Weights of a small transformer language model: vocabulary 4096.
MLP neurons of a small language model. Each row is named by its layer, matrix (down: output weights) and neuron, and shows model dimensions 256-383. Each number is 500 + 40 x the weight over its row's rms, rounded and kept within 0 to 999. Numbers have three digits each.
A block is one neuron, or neurons of one layer that tend to fire together. After each block is what it responds to, as a language model described it from the Wikipedia text at the highest values.

L2.down56:550453484488556437542461535549542471578514501476460551505492527535492491428581475570512475502471464453473427536431503526511504523474482490450473562527433477479432535538493492502497541498468515516530570500450504437490488537453513493448490464451464445442479495496514448521531549453443501491463477462497523560440530451494522548475552487540499454506506490505481538491488540516464544540454
L2.down809:499460517393541484478476478482488434538430486502490497490565422551448413468603513496444511492457515488498445520504514437625450402449540507488479428491512556520496503574460472416517469510468512475557521468489491432486517580503546484485515539456418424426489467438461522519566524453463496523433462522425493516472516528566514445486435494470554498556469491404466476502498495560539607484437
L2.down1068:531528465471570427456448476446490400518455578485531511444465465522470485421552416499492472480474453517508507449493551531519482506565521450485492512454506587552532544455478447513426530462471508521488537526562497456434514463476531538450512508461529452477537508490493523474537530498580406522532499481487546483457516490432465512502447510463488525562505516535491515483518546476516605486542
L2.down1328:492437504436491463412529532491517510562501471461438533440491466495462488530522578554457518462494505458475462533572421537503461489524525468505468546581516531462463467555543470441526483500443482435524568508476445493489483530487496543461490461465520505456549473468546464539538475566450572497521436563496538508450511546535480502450500571554524539583416574523517517492475550489487599477455
Description: Letter A tokens

L2.down14:475570513532548492423461534481523471533470473559469539529502533464438545534450470554409487394458559524512465503504463460531465496522432532503517518482503539492451460534522580434452592571513476529461512519499457515479522514554480512473531587505504448528530522490516504547539427531518474455486505489498502550482525568483406534423465528526481479546439525531570523506505520487531540452471
L2.down920:464514442522425539509511493494505463463506422527533487564499519412536524478498437506522429516552518459549487463458426506541479503499494431456526513448522518515524512540447445463541505591548472474474551522547499505416545484490510400452479492543493471524487525476485474535478455478586495529468471502510531554510517458547510470425501510509525461515499523454494541483516518523514428523498
L2.down1430:479478497497494495458479453473547453410430437499469508570486478474473482531462489542479479492484477448597534513445431446489512462456476546500433473600461550540558586519496487512575509462495457599554453460490522531555500512488554513423546534473514444471516446487545433559457460518426485486499549518604506456518497485518456440420494483519560507496518515517517494553493502491467472531501
L2.down1506:481500489568457514476459411474546512457503492578499554530571454501420486540569477436492489413460432492517471494449513532500527564506512524408480548530494504401476457532542521524529444507521476470524480549500482526489513480498538519475451506433481489511551437535518506516509539596518456529543541429574515487554517499508478469468492518502428467531427465565468488505517514490501432507463
Description: Quantifier/time modifier words

L8.down197:503500480534519518476479522572580472544505471502522516443552454493460444492482459569473471483489507500484551511450501497492459514511540430517502532510465451549524451503465430506526516484493536434445491463466443524443489391441476525515533453512503484413546529483429448545500554536538501429493521515503498523528477379549559461505517457488479464503540572563454583438501491469438506418525
L8.down514:506514474579497488604565506436501474485522537447516463507493466487434480435458462474548464426533549476492483526457536581489547465500460503429530530449550511381464483497445538495554562492462508517399469497502504483496481475417506574537453487490429501454480464520525502482526503493552557553520435529474443512519499452531496506532510522553499465493517514414534508501504537564512482503464
L8.down626:516477568510485503527552487460482542467579453524405524499497531484494477505524488456522513521540466489502576514457524586560513483458492505559499546558522511456494484493466531502458484544486550535524491496517464506480512489445459494484533406455377466488538501467518447467536442487580489465446513503524534503564499509508457503445492498427519451531495499485513514513495484532494452459552
L8.down657:500504480526459519542481518490467430474456426482493493518452536513499496548501460474536462451507526480530581518504541552486465501471531466542475448492473495459440513522518565463548503468502497523538502445515519524483495421481499472478533505514444475518568525438397487519433494444525493581459461545471478458420470373533457469459593471430490413581493545526541528513567510545484530555490
L8.down1132:547547395490493474458425481534515460573452524484473550484569443475432499497576521534513478482476471472529481485481514456628425477468508505505535525577520553412457487540520479469486446498529458516483536509443508498454493549477560530519469566487502461459479499519517438571475551521486496536509540526540485529501505498483450476477568510528511522564488527456464529488579484527492450447504
L8.down1143:548424475526507542575511537503490490374505444478485511504383462502481444499539445509499570433531517563519471529475500543477487489413505427511503491502534444523417535498425562506481484493514505570531470603466450531486506533528514455513416539436526476468534538574521397506505506510442494487447529515490498464481520463431523484532521460528490488531534520457458475487502550466478511537539
L8.down1167:501528503491516501530551541471435453553505490472489436494597498453486526495488547504503419502473471528519503510465499535522485478478501518472625543509501496471544644470498484451530445544419540501476482437502493490458545509391541561519565550534509530412405513505498519507532514508518456524441404517560488431497465489507501522431546478507494478472480522498441541426424512475450489465536
L8.down1535:509510509504475435420470512470557508535520472478513499474504384510468468468577540537465473497522473431479529539567458524560499505442527480520505521505560495529474487522568501476453502505537492508505517541421527516479446503470556483493501448551452426539567509475450512459464612500470492437517535479551531495538458539532507514492473436499443510487547471474537480468501536499515542491417
Description: Year slot and article

L6.down265:481537429463479477510524531556477513525487463455501527468547501510502583428438548494557479516475467575483473495464551428475496498467561569551461492547417460487488513484510500491569463448500476483482527521481485514461574479500542481480464458470479556498488448546570485493462501475539506552512480600532500557423531523516498501457518558484479557527471508473513573520484522436495460505522
L6.down916:551516485526479488472546500500550532551540447466428456581505537470435460488519455520465512571460456531510498518493526446450529491522474528526464521524434475526461505466548555595458456573550506535480473533468470513478479465558489524423530452466540478522502575595498483502507478506449496512523430512491531514424451535413461569483497478468466548437570514476475493510512443502483509444458
Description: Predicate verb after a subject

L8.down295:531528469500524464524488508415479481444455542456490520467508516519462512509562397533517542444561534492422491516368532506504532484422479576523492525559484445507530499515526549448478524445479465503470457517484473483520527539529487469545422602432506523583467491521438496513455478505468504533457488506477504447471450509470530539498537419449470494495538434544474497498456556492487482584484
L8.down377:581526533477497540477564471484578544380480474522481522504520480468487524479580448506460497523478498523556482523459493483523423462558499466509523494522518432557446538475400500415456520574485507468446532491509490485444506500485503517560516483511573433426554507499521516489477562449448450451483474482484484436476477433509482484467547461504540561499518414406465473525494539540469548495536
L8.down635:545472479530519445454502473465506478476496474460527517552485510503554526540482511506510492453514544507520431468498494530530472591482560521477471521480604505450491487439469528550459513449470518478492584470484503434473523517481591513459426484487571518500541458513505485483515531490505492552550477518459524451469579522530499517509457412470460481546496537493476453472541575546529625468514
L8.down948:529547505469481479519532529400496540525480482461496487524461498486512586524498533563527470488479496548510546509500453530484457521477548487469460495512522524573460493513516452574566394453485458496439559449551525549472416504470504496484492465521489505566504489485588486481549470427496513471593406587478493497514500641498417461557509576434479448533492481441502530423496510502473499457502
L8.down967:539437435469429466546532471511481569545460533452501522457513484520541526503513441502548472553514532452441522494509489509605507435513506433502556538436460528546482551516427516535517497444445543519537541450466567515460442548564481513437511478518486403440484464465531502507520502505397446572511529504431580456464544581461462478495481538498522412470520553479540464527476438466477476449541
L8.down971:543472419445499410488556492535474579482422506484497487462496481544560485527561460476506538460475556543497438478460561484545501507516487471525473476467499519407473475503445456480531462506483509450497569488504535461552499484608466501474475552552495432412526472522584524460487478486480497479434476505541496533472495461541465529549488422481450498489560461501480543476469479502427511494505
L8.down1230:541449584464477544538463530511485470421452522494522514500442424510489495508438549437482473449511444440498483465487534466504524508503503521452496520533524530509430496481542476467480556399430512476549475519407416529458449487468529578475425460513473584535463386508531600485492385530465621525470467518502506471482578484494576520450562538492458507486451542535540532519506580506489565538461
L8.down1524:487456468446520592504467520457455497470473561510517448541529453485501519466518513517540412514491499542511500471475508485515487509509488536557560505521447517513502455502483560578446484534543432452491536514497481487477527549508497459513444448568464535504500478441517528500499486480538501494486508495557475533519528517547488468462486433479449486475496401526562568501480521542478544483430
Description: Article "a" after verbs

L8.down63:480538519517512483457491441457508438507566472561475494531497469441503467514531528540551579523495541518553500535464402452498486481501566545512470468489579514546511536501534526557472478484521474528479471428490513487563485517491567476503548493530505468523470516527538528518505509464523532527519428469433479535541478421537477467524532428541532463525524425474542499423498455515533595532490
L8.down161:589546524480394472470499407514442526443500452500493481522525533563599501525500432510511555422474446468487509344528478421461528465433450537502493517532537466517551498550499548435542471480485493547529497483581570539530439448471545500477557454533545510529459555444448505599545476477507523514527500490452528476413496507518505449481509502464510506538512534516444488495504564458466517454509
L8.down405:534431521478499602486559504457511427472517506449503440485500553565486504523477413467449488356514562536410531537497516490439471462421475418521503454575553448495557447423504492485496440480497467540517438476548471465548498525535440521504469549459494485501460482566445508537444533508520510486551437479502489536507461497506596545542516538591494487535509510485510493536506520527485422518460
L8.down622:528477502554470488542476524539420490491418482500513484563448474524480461523518549448561482538512459566525392486449474506496564449464461462524488480550473507509479588454531586524492471510472504502487572510560523483495474443531504567536447458516479455514450553453482520549524479541494471473458479478470497374508569466596522534489484412506439527514413457555500468478398445581452544553455
L8.down989:449464516499522431551515522498560462548502539461439554527506487477547470458473539457489488494465504512571447462556515521440514523536525590489512479492501487461492436537559561489507483568479569505488514489532497564554472501438458504455470555478486470443546520499497456569483502543512552520519485516552518502498466472499557410408479465481557517542528516439501506496502519581569500503479
L8.down1045:511435579492515520537461505515517460535536491414540494457535525451537439574517424487527521420457562529551526413496501495472551512467527514445448495526453440485571493570515457463554483536547472480460532516529468518503437527485548520465536484481504498447498459481496422481477522510538510530561546543536503412532524505398541395610389493576532443496512494508483454497565503486501530505471
L8.down1417:453484505527548488495486556510461419479403465459409493492508483524524451477464587462545578579505521410521485478521443494504462431546449441459430438478503490500451538560572454497484480535500482591509442537504540461403590520494444484423527492521519552422494538450471527504469505508545505516479534515542553526468494510557428457501540528519441484573488444433521464475467478503492509499564
L8.down1478:558510562455499514519483542494532533484518467475496575546543526522525484431470547456528512463458428550492502462527543567512502447525474571515518485498480523488548572513501519506559453506512494474491505510526495540512490510434516553606493548431480469489531547480391458556493545533496537510504519556554480514468530536539477443448518379517506459491548509485510472403492538471587542421487
Description: Role and rank slots

L6.down386:483530480547518438462509452514469491572502430498518474535441483444465494495472483478523468438482508548520560556547524435539595507488516535519511428483450485565467460448484581457508507493544460517474456556442483483518559494552490457473494531514523555447412537491509495496470513451460517419501515564501483503504390461462455454436498523585489487546502476492490470535553519474518454517527
L6.down1151:491540492552551513487508483448513486468489540524487480457510543536489499485523489464420528507487486463482518600545469455523552504505579533463476456427512516511537486499501477469497525545498467500436479493424506441487500498491555470495546546463478514499446529556526508451529572495484499458423542521519530442544494492492425480449439505466555517597500495437516495531508589488518559583558
Description: Quantity and count words

L2.down60:451513507521524516473476527522409447581536555468517517500498475506490519509430544451614476458462529490540601527560483510512453443534470460494462473484472556425561436536529488580509495485457485547486492425518534546417478456495501448515523579500485475449451546484513489425500492495516543458477468556523515541567458491522516458458431489440519530473494520518558493464477515446447467533435
L2.down131:427562561537506471452536550431507434428462455476440533624531466537487548446567517501500420513367525526518508512473482444532461520480489554470454438557499503488488520542462570541538495486450522547438581466510464566515501497483453510548498481415502527481472490523445540475492472503482557489498505506536459557481489579504540551507461469515498534563548525482571496511443502494465506518413
L2.down428:476452456564547465525502462480511446497527442467528495547513494490517513460595533485586491513467569516431495483556442487438532505439473514460475513516558422569502512524501518468445412510572438494466467498565488548465466487473530501497525558441539481576468568484456527513447514473544441516495495547461484481503413465502502465482575499450527449460475548498513468561498542474439584541429
L2.down634:522562519471524481389506496507437541506489534541524439506493485462504445456468543437485496495451545461448499515456583532497477538500531467496517450505522495568494501466443487515443542512531551532420493504457505516425408545482506451544508560557537509509485544537482525477518526518567462470492546479530552478476493518532508482504490564462520486480500524485562511498464500459469542424437
Description: Role or status predicate

L2.down767:562526414494510495516619519569479455492457414540486503476489577495506516520497471529440495455447497483486422485444508509479510491526473584559544499503494560504506492569491489575551553483526561533488504485525477511535514544443511562483511536498528485558557483517454523516497501487522503461498500527568492478461501435547552444586524473497484476446518493488460467469508448488560528468486
L2.down895:521564495493557549514510419519474526474536542477498451460479541488474489519566548489462491489493439530442528490454424463483509492587495516526502496498551584479472434535476471418488525510523527461531452574551486565479484469516505516518410415485504487490566465559531537498526545463574537506504542462522491571501538509507492557495557528479510485515472474494562514504513434538501523503514
L2.down1133:433585515427541533530518463486460497488496537529481584543527543506456534439470530494475507448522499478461488472459489496565529448482536497426546496516543530436431559556435544490513535510533491485454513462443506476512495504502497570507483436505443473530491427485490484496522437419476492535504454524475527511545496511535520560507545504447604448530522492531464498474473518470567431465491
L2.down1344:544557484531478550437526479454486529471463479539496471427453536457506482475524394428525542486487452495564496479502452492582471500465512519552540445503536482474465549502444516410563483555421479549464563542518484471489505491483451510589452499496499490556554482564467429499557440461511579496486474574509490453512536501489505457470570463544427463515510493475581553503431459428492465544492
Description: Such/known before as

L8.down123:531433534515456516550553471468559455442530490479526435445414487544489501535468498491517468569476522466527570486540494573513544516494491453479478505531532443501525519507529491484474492488500445500553457506546552545516513536569504513500492562497451481471472571516504486504467497574486532465506555515580563488454517503471491450536502522479468553518542490471493495538464589466339449549418
L8.down275:478535511506437546563500574468499511510516507492478599472438485464563511558509429580491485537583505433476504513449466530515531536480547442543525532558443433481538524446383495467499560459531516480500487483561527412462471522520506550456544495448485455468529480568489524516479536508379483522464451526594464551506478422516603520592533493491513566491447486455515481558577482484585524492513
L8.down620:432505479454518474440472524522558509530497501610475464431509435542569481532538471550483548565424486517540463556604515501553494503489474451495451569577564507518541401458538520493414541484511465476427522507482478477518459529540433519464481524473526478500480462506505520448486441444427496472470548457474507538536466566528498502503493582494524484537438435518486595470504498504529617459484
L8.down776:368511528479465552505514513434518529464495501539601537570519518558548519452485449532447527557450487446552507521550447552555476531510584441476457526514547531530486537436515490473546478490440495484473498516486493517535559452474442486530511478517474563455529520461554512512474479532500518466535486471502507484475508477526495492438409522482476532498516439510469495419456620450479491531547
L8.down1019:473482477480538536535561539517505524534478460537548482486479475501579552485457440545512519507525469498469531560487472510467458491478593499449549539462519538509455478428550484463533537566516401512438486489465535497524529551538548498496540473477540521542534475502522516483417472493441458475470512519542508472548514497509506488526508424521573458455578481504490545509507522461533508587512
L8.down1268:534483491504476489547377497525444490504489499491504508474478489487581558523525518475530424505522510516490421447515484551596508530535451515469494488554517538548496510443478516478521487547534440502444455410439500475484515518386562534419531562455551527458461462484572561532550489431500465486517557525527543476459542467488459564456528473527535497526506602515421499467536531492541484575477
L8.down1346:513525454524491472506520543464489508495498523438580521403440487541483528466538519541482528528505471468525492557441544532518527482482482545535452481516511513465530566549514509590588483523478512443511521518566558464471558413512498521518479483427444523552511447438464581494540547547485507492551494458541488464538510507504460430489528515464542461466528476520516537458487483468477444418501
L8.down1361:527463491512527403519501526462508477492463449480483476502528433567481445522490492447438511540514488497511421500556498557506465428460438556447484492560569553454479506515497550537486446456498527497495491589471587509510422511477562534469525542481614545509488490534561457503590495384512469524494508531492492580469504507410471494555475503536490494489473477405510497470518496527514456527509
Description: Noun-modifier word endings

L2.down273:458490443459499445517525494545516481501491452559463495593502391506538446482553551500506486445511527444521509492509576512555454452460448506500490441493557555496577495498489488504481423539525406481462462511500545519506474529566519504508504495500536562463578455526439444502533508567486588538512532535465514503544424489595488357493527497517547627515492509480506435522544515459500438524475
L2.down611:474534561490536488457479520502550496451517445493465456554427424448517469482511506495564480453479479537518477455488476515566537434530517456490429451458522537464561502465460531508443563499479476482515520510534513495487502477566520517511466535524526555507505483495503512478528484455538538596544562520515466537557507466532557510464562480510467491505503499426454551472565521486493579495545
L2.down958:442463588499494444586507539451553485499468443516507471442511518543508470449497504511485484445517464543527498490523528478414546570433500522550511468512463524469403454541532551513467523445546483470498516503574497467450527437503486492495485490587440394492461528546493483445453458497473528475506467547552475492504473438537623497465525539560457512573462542501508499491489512419525471516510
L2.down978:487431545430474455464553506511453522419456445483528436548529493486499532455532510518530521486540502476545515480530467486503482558493508458379497477480490505428551509538447518513468546475541373526514520437418480430499498460479516481501506495517548562516535530466446553516496479416515501421546518574439480534535448507553501462453507580506521466546526541490550474533485484502479466493511
Description: Mid-word suffix pieces

L6.down373:594474507517529516461460530458499560394440485564464591503483499469499502420532481551410491506494493525517462518400471526462480538528543453572499558516517506542491530526539545505484513453482457470547504502441441500509482547554490518509514506469442425536579559543526504492543557460444525438459487435500460399510508545507532500454457554484462492470472542489466497497469517595441584481544
L6.down383:566410567532574581477482479434539500528495497429499516564434506510499402466557447469421487489452488501474468538523531498465479561468478524507468546610504457614518547521412525478449507453512553486392464464491493542488516547507499530528500516430510583488535537567500515469544487533456552448484503479462494507430439489512486510480520468474465528568531555459603465562440431510509541515496
Description: Copula after subject

L2.down1006:544496485546589441500501426463420544452498475533483543554497444535485512524537492458464554421534522537491550541486534567496507536520524489521569536464506428474536454512534542578510566440518438480468513459496505446553545548422463466554532435435512531456494492507469571551529416527545482456458421452527472526530473528422448435574391523476479435480562510529443522539474475472519486496501
L2.down1082:488445489435460481502544536505390521486481487508576445491508546447520508564569485526508525555544505527409522491416528550469497460505540479506438505566591461509489519481460516512453554481452562499413559434498506526532536492558477495465476473549484532531540528511457558525524543444540476451535449535453483547509503585484502471540531549531507527527534460593543466542505568450479466481484
L2.down1311:499488534389498461490503501495486497506527539489535452464513524478520520514511516513488516530533558557489518471410543474589540493432541526515433397481486486515524509514537510511548498508442456434498484459489432518516516441454485499545505419512472493493612448455508549498504469497563522501506520523495528485456530501481513478476503655505538458538458518508542504575465536456500458498475
L2.down1522:469452528513510533474482512554457491478465452507462543527496501589524464477507495472522505482430475561473515573486482482495541519517483534491544422431515465491527455522498532489493559479458464492455497490482476542547534499543450463465487439521491486480572506526526595499526510517543523539523532515522458494437497479494509477548442500485491413452563536474490559536433592414488487468475
Description: Table row line breaks

L8.down372:526485474492456448569510511447535507556513509513492486497532504534481428534574441436486539502522569500483520457450512530498431559475520499535588473475547512401457418453433464484469465539508497533446576475562458511542552515516496482463477522562519509494469566496523497505514510492517576499434520512437493536491465516503576612471535548457502538523512474501472490476579503480546568571495
L8.down448:452412534474534514421499505460510499492498506399488565486538475504474493548489478505514514491542470467478576593428460449527461584513454406502464549485539527473527489465506486470524525456490523474594461452531514539526520533462497548453503483483515479551499486482492540506528433595404534504519383483524543506494536472528546539494507451512516533512446390547563470542510524527523447526573
L8.down478:494439505518501546525527466505540577492524474514523464483486561460550534501521465429467495492473443466477478444490508462522442603538491430494546439524475518529479488507531560502474452509525532512470499457467523513469480464555479481536522525510502527500514566516540533535423474510554545504503463519514493502531510630521527499479514361543512528448489478449481577562524527506471528470513
L8.down519:591500450463481479496514443469553547505545455534492488496508519457534382478500482449440536489486515462489561456457519545470602530502583513517599462545575495513452481517492526537516505499564408542533551522494471466521537448527470564458520572479507471528466507518543546395421594553514533502454474520517502470507435479477539417494517573501498445449535496452557562403523451475491433511552
L8.down683:454501498473470527494534515491427533558550498475497494493496552455553523510509468524502589530506507482487472470471451575545519436513455531526534597579453515467542545495418476526493474472416525555565480558531519503467505481462570522486490409527551579529549518560420479486464562510491562504479446541498555513494479456458496497472573504414503486537502506525470529559559486535457524466521
L8.down1439:515468501538506406471473516501511639528525477577448497507527495490506462470517545396494486477539427456557445559524449546468464508517495501421536485519470570521521502468520548489548458506546556532498498507466573570488489516515519534450524543505526509523544499474477523546478502497469500453444431502613550531412511479410469522489489406492512497531546490538464481510455464507501530442486
L8.down1452:532531489413506444473573552487486443506518499511437499501534572496482553532588547519540479475486420513530455503586478531480470487509480517436495466522559489515466486496446545495439488448519469461568436494506500481521509502516485501551507496503481483567511541529473500451450520446546525477471477538487433420541492516450504549491531463430541433475516499496511554496524450485439555492505
L8.down1506:496543591532450570522472579506504497485506487442435561453496536481510448490557507452574580553526502480519532480464524543446586477530532504552451560536490541506529490577469443471586500537527511528499468537471496507527567504495488515490443594501452447467523506597548532553503435508490525567509460531479500478518541475532490486488578422587505493472462528474549583522510511535525525450483
Description: Word-initial first pieces

L6.down422:447452575498502526533514532465504469522450508480470514478469489449522450495494493479504498527464449475483471482532486534460499480510562520490495505551500502491496507551490477482467544539553574441538498529526556485496441539462497456565510434515486577541524399507535581462551483523500505461503482493515523467510475486511464497485532500484451537492530476492571424493461477523485484465438
L6.down1054:518460492491540469497493486519440496428480452482558500510442510504479449557481447463485503479461462504473551466493539549575511514492511491463532497481558461462486460452478539481537472506527438532513479504437488499514465553574464552467550475469528514532507478494491456506565495526469620494475531545491510466545550539491539509524485533493521510482531557523537482460515468503518561493476
Description: Year start after dates

L6.down1011:627531526500483520517566504495425469454490443523471451518388491472529460463493480546494495511482501494543517447499498497526606454513478454488426575593500482582472520466467503476504497543535478533526454521456454484521583497496550500492441504460568494481471560546557515510495547418449542439453492503481528460465424486537493527460456527565582520553429485448544527458567506524505468496561
L6.down1136:491458521524506525490578533515542488484484460518537474489483549520496519444501446554412526397430510492502534532457495482505377499493520444556482520528526470502558421470575532437519487562479391515473529458513452473470486520495634480432552566523495524482547518510568385503476510485448567445482528491522553510501461457447441474487493521536502561499498487555455541429432499504490549460525
Description: Adjective-completing suffixes

L8.down72:551542534484518514579469425493494533483453429475517562605528514472513499450474502511443542442506510604534454462515513518513491531513471425483476465501560436514500502484527437524438511534504410480462527563499470489483472549543521558538483532531535525470508549537524482491499532532490495487598568460507457521487454537469603516510497437581544448465535500475503483462474509515562486484509
L8.down552:548435524518548456470439456517467552428394409507523540495508545453462479494575460468491545425468492468580505511467477458521519480491563534490441452526494468514508446473491515448443510438506431440524559508403527504475529530543544466471559615463510466456519546509471467559531498493435547501481512494497494521506474458517466479463493626497585481537502498475439528470577515480537496587508
L8.down623:525466445553513542495492537540559502528529473528469475462457471547491533499534507565508523468612573488498536493451445480495506435398538472603512496544488464466459511529591516447451495522575468513495441491490529577462563505548515549463492489411443502467455456542450495459483462522482510453461454485535482471554522558502509467457454504490502536524560544529496423576573470507581479574531
L8.down816:508417479444501468575569433521471560449418510483497516515470481510495522513466477505517421529513551502490502492582529542510444497516478525568514490504549484447520503441536487447509539524498445451409552509486432444512506493459488463462523511501472482518545466502409507564528547508424579512497555481425539513555471528521495546512561620448499434482500467575537466521454497522490519505552
L8.down837:514419536522460484516508486497498523477539464554490484508433520534544397518535441517513409457444464492549458462467521541563504453472513509497447542609458498502546487520490503457496552478511509472567513443432482503478491513466478454540518508545496503499594436473475462510520520515508549516499443596492425439530412501528579481451545470514519482555577566549498537507457498404503479507558
L8.down909:520381497486433534458444516557514539465443468473489458517466496481463440536557461454464511423511462535453495517470503529467531544487493463511502499546531496484441473441554494453457518547487479450474555457485490516615534579483584551519455507457524519468556502616532441510471475569433542488462515445534454475487488472440499498480476633516534475440546495449430457494512487483538495482536
L8.down1281:551516514483488485502433457482500561509436465562497474430494516595559432497540490484437500492466473490568527455505546508425529496591553505500480476570575432500435460513557513460482497506469410537482460518530540620496483517459481506493504504517489527470509539477503492444456502578485486478451509455453485550533503467558513481492510549514506457509414505522495534469445555444492484485505
L8.down1450:584424505507510537483502525531501487547473435582541516483454509540470552538525448442486500425438450429510531477525530499467507492429556549477488502503500536485482566488522558477522494562507507451435509502374453503526614517495547495545542422526438541561574496573539424463476535516491477527501468449460493511480507540474507487458516530451591429506564559536535513456511507470477490542519
Description: Adjective endings; list line ends

L8.down423:431503504487504472450567486407467511490422497517493520492483465519495449528485490507535510549436448528601554555538519483481483456457433460427463542445455487549503476517502524498507590517537527542578516505429620453548525501498579446482500543568496525420488510508489466483457505539512524526489582479554536551489501525486443459496454487478491532514510572553522553482510422460534500608555
L8.down470:541466590572539471472512479516510457509456531508466457545523489443486483517393524523404521468488492470535542472478535538521356512533494540481575463486528525507566460443460555492488545466408430496599449464463528513442571449575468591525529510459546474500544466485480556415438484511465475497444441444463429516524543467492495473487500556445510505484508490532504426439526577490468513525569
L8.down609:469460464538463421428541538483486457503567461449524460532471473516524557528541546517504513502511472613475453586415455585585480533509457521511516482422539472425467515531500430478504456526512532516470584490422437490531568465540462422425456445454440522499457510488466529560556545406462497527548462508516427529564486519574422496493517570454489516573489424551475524522478473446493471514506
L8.down825:539530532497520491487472560482505494494528540533471482445548552545472513449476471512415508466516465426451523489512475482572567469450526463553481454534498521575486485439507510461583552497539478459532481493411496512486473488499462506529517542486539488530526507500479506500473547543551497492507500494501487504456491531554408522421440655491531511568504543529421429514540538374467488522495
L8.down832:558499485585530531528478469574545488507503469480482473452563504527543518505473439488479466482526458501501500520487499554487498514509535440417483526467526453457412525453469493477528459495463537544485427423461503491449532550521497403462543503501498437463529489454452519457543564471508495502597523546479453488494445489501487474477460424603508487533539547487510466520489535579533509473498
L8.down1284:519500506495571463491457546503507469449509470549431515453516471556584473554485500481476571481514483533482473534477460549513426483480493477475474491484473637450421478464551508485498568525500473504477456490493560467493458528539451476456512495516488522468528480519477570469467498526518486501484514481550532489486483478493452532592554488572554433442496437529520428578505506448444480440491
L8.down1404:451528469562614502427443514492554439555557477481544456530498494520525437540567555489539500484491568461512514531486488443469450481464511524528492539558539458511540461541499447499502503502505539526483544440437453495509499485487573504450507485454471530424519453564570484445551492562595492450498482461530495529507456451515526510496502495494493610506441521405575476525558553472521518478466
L8.down1465:497533540534493487562549519485492480551407531497507530484467422490474516540522452541486458467424539534412506539545510485511466538462544472536526517532444445474519483575545566384516462498459480470483562531472563513519413487548485453477518492532480512424493572528480498482522490404556498434476430518469538510434446474496523357583573483518530538449486499436568511533488552458432500516426
Description: Partitive "of" after quantities

L2.down242:524541455464534494489500483481450384474426460564521473527524442469405459485561446448457429455479489497544451486470473473549547532502550483515530509530541477511476439427528513566459468468506416475549545465423457479506516536484571509457474476522523397494590503553500518511535480465469524491468503556506439487510442474486545569437513574558552501489497500508430460494437493484510517495492
L2.down1131:556516435541496538480453452522556488454476480486507533503521462488500480551513530482496387406472481464527490466425538563454511430527552474519472445484525470465499470469506490521455466535553535507507510442548569519496528449462485522459530469496581500517546531490465492542492541486522433532429537464464424529452435560442466517529488524407554500533465509508524510493510460479491530490396
L2.down1318:479501472462476436482503505519499453554486564523462472496444476499500503466500574502491468463480536533524511503506535430547469437528518516434513448419545493509537477446540439465509474487488500506596529456545560430507526441528534471537509470526517530486556462505488554510489460484430458393516499502581470484468566534554468448466527421503441509561580431516526480479489530466496569526511
L2.down1338:502527503398483470466498478496487516522480497424494573454534500489512478491519496531503478468480554486460458459490587530530513493455506563534449511549470536490505501457505491476500493600489475478547568471446486504499603496439517503564510499477535446441560421514525481533476565566513446506484526485481534488500437543453414533487525512413514512563496485488524518535433527492480523463456
Description: Word "as" and A-starts

L6.down374:484510496467465513559475506516552524491512448410458504426466489474511464495503504486485594525536547476502457466446476483535490569485444465508474443527462517447506542561452486458490473526539488533489517505443500533390549537446563530477516482510460459460549472500570503483503511478475470502497476510556502460466505474450488484440461526506520511577484596499586517511462561545426579506454
L6.down621:526499467561483537523506471494479486455452533450582426488469546487471526527483490496506485462500505459538485469480481463501495504488625581499442533518534522543446470555483534491500524633425521522573515529498465514571504443453495544447539506501486476561495401435494531472442452537489528500508567489498571426518541497467527486512558501458471505484497539516496493478483475505546455456496
Description: Space before numbers or vowel words

L6.down728:526531491501496432561517446478537542488489519493512518435518481528479467443595509557513504470534479527571449472489458522463536569480595529411495511496499522479478516502532512533396493513451409472491466483445491561454545446497500524525522533439526436510515463460483471486517479562503553464556424491525518454432491472518585486441489557447457412526451556493530513486405487458499548493545
L6.down1450:511512516536527474509515510478527510489435483491520456513504568515475389495466488527571522448475452495515503451519520489563508578511549472485479502548519471471521447581468525435557482542491507521517504493387481517539536524553577497523561510471575417482615547515449465556579538437410572543511501549489545465440523517542463519392520537489593526528549487438513478509451484486559520514560
Description: Adjective-completing tokens